{
  "n_layer": 16,
  "rope_fraction": 1.0,
  "qk_norm": false,
  "attn_scale": 0.177,
  "init": "normal",
  "init_std_o": 0.00767,
  "lr": 0.00219,
  "grad_clip": 2.0,
  "warmup_steps": 200
}
MLP neurons of a small language model. Each row is named by its layer, matrix (gate and up: input weights; down: output weights) and neuron, and shows model dimensions 0-159. Each number is 128 + 32 x the weight over its row's rms, rounded and kept within 0 to 255. Numbers have three digits each. A neuron's up and down rows have the sign that makes its largest values positive.
After each neuron's rows, "fires before" lists the tokens most often just after its 100 highest values on Wikipedia text that the model never trained on; "fires after" lists the tokens most often just before its 100 highest values on Wikipedia text that the model never trained on.

L4.gate132:151103142102078041145087121119158113171119169114132152092091180116158168136075119139107116129181141134128127161136134156125133150126158135118090070156127094101128160115091098198132132070163140147088135139066118173065114116107152120061155181074062138141144085142137060106122150116128089144139104181186134094120102131164083121118199208108151090152132110145130152194128169129166084113152110155157131151124187105115122087092114121138162143159150062176132102113161150102124104093079094
L4.up132:101150136113151135108127127125133118122121134167185128127115102140065098116102142136104156123149110157134143140168169119104130139100217110159144102086080083184112118173180130138134070122152162141115125116091183070172081122098080129164089126147113129104126156144107181201148154154131136163133111121164192203114155100142158138107086115149103164120120120143094085110044086147040107180134140093118079170086174130122084086182082094161098140136076124125133147122103095168092124061123175
L4.down132:090078139118142088120124087116163124056165147133187129101156120123095130109105176144095141106176104142131094149145158116118123164093187062122093115099113113209154108137108171117056062114111144138161099143119198125186068163082096117098097137139154105110117096126134172161123157144129093111083113098172140169165127140122158100089110093145137092148115140188146105104095114138053165214082156092119098133150146121128068101130105183140079076099112082098141147132096116151096153074117165
fires before: " "
fires after: " in", " on", "In", "n", ":", " –"

L5.gate223:083102113156096114086089171117079177160170169103123171163078163079070082127125130136143141150102173125084140100106077171081129168149092064115126132052135112130109129107105104076174135128157148066073138157107165166071123113089117082144135194160106094152180089135125181139162130120119156113133144117126143129085163163154125139047151152138157158088137145126161197151100148138102157094129120165146105192108130141157153136112137166129115132136161148086152087146093129102226150137172131
L5.up223:144098127138130086126067113132109168148175091114163148132142093107169112086097136099107163128114102150159142155171059125150158096161101113164109088095215117177115129145080120167126091055127156106179103127114107156173140124126133167147181161149141102147165112142138106101140124110070095149121111143164109171171112190090110179096125106138110182101189124179055137203096107136159171130163125187132179136138090154092108121098161098109140159106085139069153158084178139083130114181170135
L5.down223:096124094104184111161195200134096131113154122133123114129096147142209153102134138158138103080165080131151139075106153112132093098156148185158196137120170118169138121113070119110075159113095153081161124148129178137181105164138108139083144143131124125171136098171125153078176088135093042150131075127167135134134156137084124132117076155154099105171177105141111106131164127145122081160140132127141137141057092106147160167082164154071099093126128045083124166135193127137093121149175128
fires before: "ision", "c", "r", "all", "ance", "ru"
fires after: "ele", " in", " ad", " C", "-", " ("

L9.gate15:145160125107077125121115163110121118147157104170070117080076073154106127149101122096113131191174135128123120194193122129205114126086109158152105104080155163143102134121065112106072130187175046133116138125148150159139125168169047137154122200098147152088101095166103149144149072122053137150133139115127155155094112147119152139147147091090147112139125127091102204118072139164117028134146159115133110108086130130074125140106161140143143099120123138132155151131095169139145098144196125
L9.up15:140147169141145090072155077076173143223104101135121161089101156155166171126110137172185186163151128180104078105099153148140144118140106094144111121109097150096105160121124101136090100157135158140089105156124160191066153141154093122178100114088169117097109120069116099133128083136133179071074143113148158123089203096144112114143158141148133110111167121096124124105150221121116083189156145155140089145063147127119186113121124161124180109105118131100097146129156155130134181183128184
L9.down15:109121184150084126116181090142140111204067111107111140093144168118167092089134119108123163129193093107130172199146159145128111151131131125127191144126107143061180126088112121159161080124101132110178174142134082098137134147097095100184102133148172093120157139100098190148091145152143111080152130145140124147118178080114111177136147118114070174079137107136123109170102176138185089128121115170140066128153141153125176176107050116137158172099132136114118172126164205112067140168115163
fires before: ",", ".", "ing", "ity"
fires after: "1", "2", ".", " s", "o"

L5.gate442:174101114142128093157118114197100107164138088197092173135106139143129167073159128083105103154200104107138187111154142157160086135152115165122105190198127115131112106091152095146127056109132102184164110091168138129145115187158090070162167111109154085056080141156134105131125112157087129128139129161119118152081173110090087079114126131087162147122103156141143165200132119144083144112140136160115182142142146136145135133161101098117112128152202139173165116151165149155163116223103120
L5.up442:112092142120125115137126102196159068145161088138107120091108170117160139084174103124083115186157180130101194161142100112126060126141153153132148175141131114174098107068156109151133122106050134169158139115188161122183116182100134066173135144116156150058084156169149116138119168186163161091170147133111124156108157111103135105134180123118151136121135166142154186136153100185096097123068177116088140088149138153187136125161111162132062125107169121148123162069120166123140080143105085
L5.down442:134076109107109133151149112204161148087165129092122133079152184122156077164171117165093147110113150125088139138087095028139091157126127134095144128078148121145112204130140140114121157088095174140109136146150128097163115152091182122153170130117078145114122135151143113110134153180179133118123157104152136164138101111132112131159110079103147113124174175165105128095155123136154004134066152119158116083124122174154110154188068172147130122074183126101131138039089133129131089105101107
fires before: "==", "===", "The", "H", "In"
fires after: "\n"

L4.gate53:180097142143138137104115068185123109125102102121143161059149092091133175150167198117118152092145106091131191138087150146147176111147106141144081154138174111205108136119130135083146144122135134054120115131148139199100102104156152168112147146127132122153116180101121096093056136101112130072117176158104133133146181081149086092137075088120144131143042113184113169118148135134143135104039142155135134110128066055095140163187102102116128139171118141086134184119132119097110161142155152
L4.up53:138096086138190142176107127146107103099148109121166139095189077170135112143126151115103150080117120173133169128082062160121166129118121111173141135128129191128069108119101136120172115084117086157145119126112161139117161154166164110132155088112071123165102166130149081156136104085116151169082092069124072090121132109142095091192128181160165163155106127077121150119187109088067157114151091060085169151130092076094158169119196159155134146095139125145147133082130190138136178154165177
L4.down53:204111174112100155140146159173125137192122100088124149085089164107159181073144172133179138095162103095129166126166155111126086123137092197205068194121095140143145112158135140149081116116106185117088138139171151093121110093137147126067120117159148105148153144118097138140071125107096109112057080144096168197161131206147089127066135138153162154174128090100096172122099106120119132126080086141150118141121179114127180176156120107128113156147145168111126179120110141073120142142097094
fires before: "==", "In", "The", "A", "==="
fires after: "\n"

L5.gate419:160153121168148136101150155119147199088141082094133200097105121122137129104111142120145141172163153181149139150147165114151172138096154087162147166162169132141153093130109157124095166176111130118122147170132160159099141090212174161115113123113156062123142150059136150127161133162067039151178178134116160142094165121139118114111098095141189189172078078116173107123177137172123117103121140129204078124103112114175108124111110139120114135060148147099131101107118076150123087149165198
L5.up419:121141161154118128098087187068141165143198108100120132163160153139143111064150131142184175141191094112106197083179124111083076125116146127109135179153086116146105159101122140148060152117130118140117093151065117162109161116141144138105119130141189140147176095118119111150175141148043128075139150138071140138089140137141137159073175088144200170145157102058130128135107161126057126169080140172151056116162148144108071076093153135109129142089131120085118135142114133116142091133160145
L5.down419:103110116142136139146141052173158128147061132184115118064134100099168126172144158157100128128050122163128100120095147141150076133142087113116145145077152072153035148127081159091150108149123140074094163088117192104170122105116123089145145137088121120148121172104122154108137142112114120205083094134136128154196089098076100130184111088075109091134157133134161112129118157139155175122137157048095126090180145151130153097149120141156157143110084091127125110110147232095149159130121123
fires before: "ision", "ing", "g", "ical", "h"
fires after: "ele", "b", "y", "ab", "p"

L13.gate200:166131138157136137170121072220124170150078133131131148115075107137129184162098146162149155168124170070109117111170114160089089129125148112098142179083138128079186135195142158176153098169148090133120152104127103128133149127078095128119111151159121129117180124155092134146117117060104138156177155084074086122098148106085126097103143097166061089108122126098111140100131105194179159110158097142109112186133118131171163118112161084124153141138167118124200153145089147208083175197126137
L13.up200:134145155150080140134110107213096164173072151159129141182180167099117145147148119098115132142085122080155124077091084083123124106072121125152110099061145154099184162133081079150117182152164127053163105090119128103134161117095121133138112118148157108141165101187102141113132097117132160173155072091115134175140140135161125150115151122072112101171098120157130151120134089138125156043141072096107134204099101108104127114120145065106110069142168081168191101157154156160100148096110083
L13.down200:072101135132165121116203079131135188169113109145161092075137138131154119086124086106095111154151133169192125167155122151123096095123139137083118156090128133160132125075109134187084104124163118125094141127108143175126159083113188129200158114085081107094121118159082098138120128141110135094194130095105090122133074157126037090187165116120157083084167113091121171110195165101133096130149138133109070133149137129099172165153148087155124147128139178183195108145153175099154141184146141
fires before: ")", " /", " (", "ound"
fires after: " (", "2", "1", "5"

L12.gate428:108155148100126131109089173147140143100081143154078153136130151129108079119172088133077165139067093123085107153169168184116148096152179145141174160143126090107171091114173128184091157088122077113167090125110074160178147119078136170138157106097111090074165132193167159089141096116142102093169129069094105182150156086106126121124142081134117092144130132099116162100139137143152150164151124169100163172071153155111124202175132100141115097093141152129180125148171141114124061209138162
L12.up428:110103158102164143112179128118175161108095105137112089114113112164171151142141142060108167189095111117148127147114192155176157140092108132144136121070102117065115079109126104110086200128093132164157123190134143135178101111093115106137115125086108092107147153120089141123132164120127083105139197118134088065110089108105119076159069097145160120131178134102048133088164138054101143182140060157105134112138128090096104073115093128132077152088171176111075135138093147077136111173128169
L12.down428:174167110116114143168050136052104131082169154107159131146156076214150169098113117162091142134122120141121167145106095176157092136103137138132115122184135148149137097145113137185104079108092158151129097138186112091098091142173109171149143117143125102130120128071108138077106081122079175141062147134118130127137089132167151083139119181147131109089176134131100152163081170149108163118100102128143174213128069088130120082060178090176134155128110094135130089138125148113118192081132078
fires before: ",", "t", " the", "age", "ed"
fires after: "1", "2", " a", "9", " c"

L13.gate398:074171167174112145098095127119068117140153140062176177089120055199070162111155170139105091149183125109053170095148104101133130119179130084136099145159159109118079146145126099160147092174141070106131108062136111157100159173098165094110094092138144132132093137105155164148150120169129116171135149195098106159134109134177154120143101107137172111087153080102143168086135106091147139129116119084113142088131156095168154133147166137087106122095061163109138170130164164115191168174137146
L13.up398:141122120118089122094108168151120133146120101163123173164096125134104066106165154107171120120083169084087168124134185132162115151113121200138086095118147120139098106121116183089125128102141095113110165150127159102177100063174138208156126113142146128116111099119154138126110155135140109178184133115140104077072147138116216074156115152142134159113189099111118065191170120093095181138169147125045077132127119092155141162166158074118099122157164093128142135050092145164146076170114128
L13.down398:073080083127170128101072125167157112055140128111157167146112151086189095113142166134146135120119172117113125159065132125151135098161098141173100157192101117138098160103137110086110111128120128134126144059083174156146119110111124161107151073134100153120141181119172058141138089167073116150155169191096166111079194126102057150152158195166113143114158068099108134119145106157162135177159174157145102095140176134089163147170133132094167113153154120145131098111126150169087084159174162
fires before: "A", "I", "The", "B", "P", "F"
fires after: " |", ".", ",", ":", "|", " that"

L12.gate298:121141155131111149126051132160063137171122122137089112127141113166199134090141175117084154144117157097140107138165164071097101139057130176077077178139104150145109146098109126117161146141138133138183174103154114165142125174062175145118137028171127141164087132106144128096129067109096048132160094095129182119100127115103133117160161128080125115133127053114114116120174127147092084122135097148091181158044142120131164142139108175151098130187140162137155158103107092134163170120098125
L12.up298:132088125124135171187169106107142120151141146130156142126139193152116148076101159097147092144139105127126091140083093071129131134142155131129133102095108142158105194101107124112099096167129137124077112124100133156147181137083100175196063113095169160208165158091155110114194150143124130057160165143157063110166090175087107087069164129151122087160151194102131160130168131110102086134065119132123098106114081143107119160116167129135113102157093092122191113123173126124139219145154080
L12.down298:087146086142089085129111103138156127116101106199176216184087116123117127127110106083131095090084155121092124083152164154150089139172125111093079151101119124108128112192139129144177145100148115103119136137137179104122232118118170152161138107134088141114130065127150088055127117105175139122170068145142210175100156143099093143165156120151137165120131092136142135136127132114144118193123161095143100096211173128134137135168110098092062124119185101115082138165126139191140153116107118
fires before: ":", "–", "-", "ound", "pe"
fires after: "0", "1", "ot", "2", " |", "at"

L6.gate127:144132123121053169207133145136068142129119153105135093106148158120159141161104150042086130115143151158094104157155139149152143146094092076117144118159127102078122081203093080196119119127117172097133103207203081080129110168140150124155155164065178159136138136126078108109071178131179085121149125119096143139119141114128138167143133133068170168115171102141101096170121165115142128126165150136098189157094132181113157126159142092131143129177127183144150147124086156155156092124179100
L6.up127:163117175161099090127102147121144098158131164149084062165160106100126145137109104128134131131111165142129098063199078059110077090192101103161096156082142174089177119095073066133163143106130058127097079152093114159073085139113094118101120167148125107165121096167097149134115125054114059132147122142175105156087119136117167161092113160157139103149145145104098116134119087139149131158156199176094132107110177082140151122179166096198105163173087110144116116108128125126113092161117141
L6.down127:094050120128126147106159105190124072071152137199088144116135141114175157141193131080078176117122104123123151101074069156115071088168082097143130142144083093177132129134112083133165160160135105106140071094086085103124120153134169113149090119155120140123110136179115089138184085120093125141145135146128065113185213115097097076127156159139109175106147081186145129192102150162124146119119124153122109066164105085106139102113110162118122136118156122158079102193138167132156114163137147
fires before: "9", "8", "7", "5", "4", "6"
fires after: "1", " app"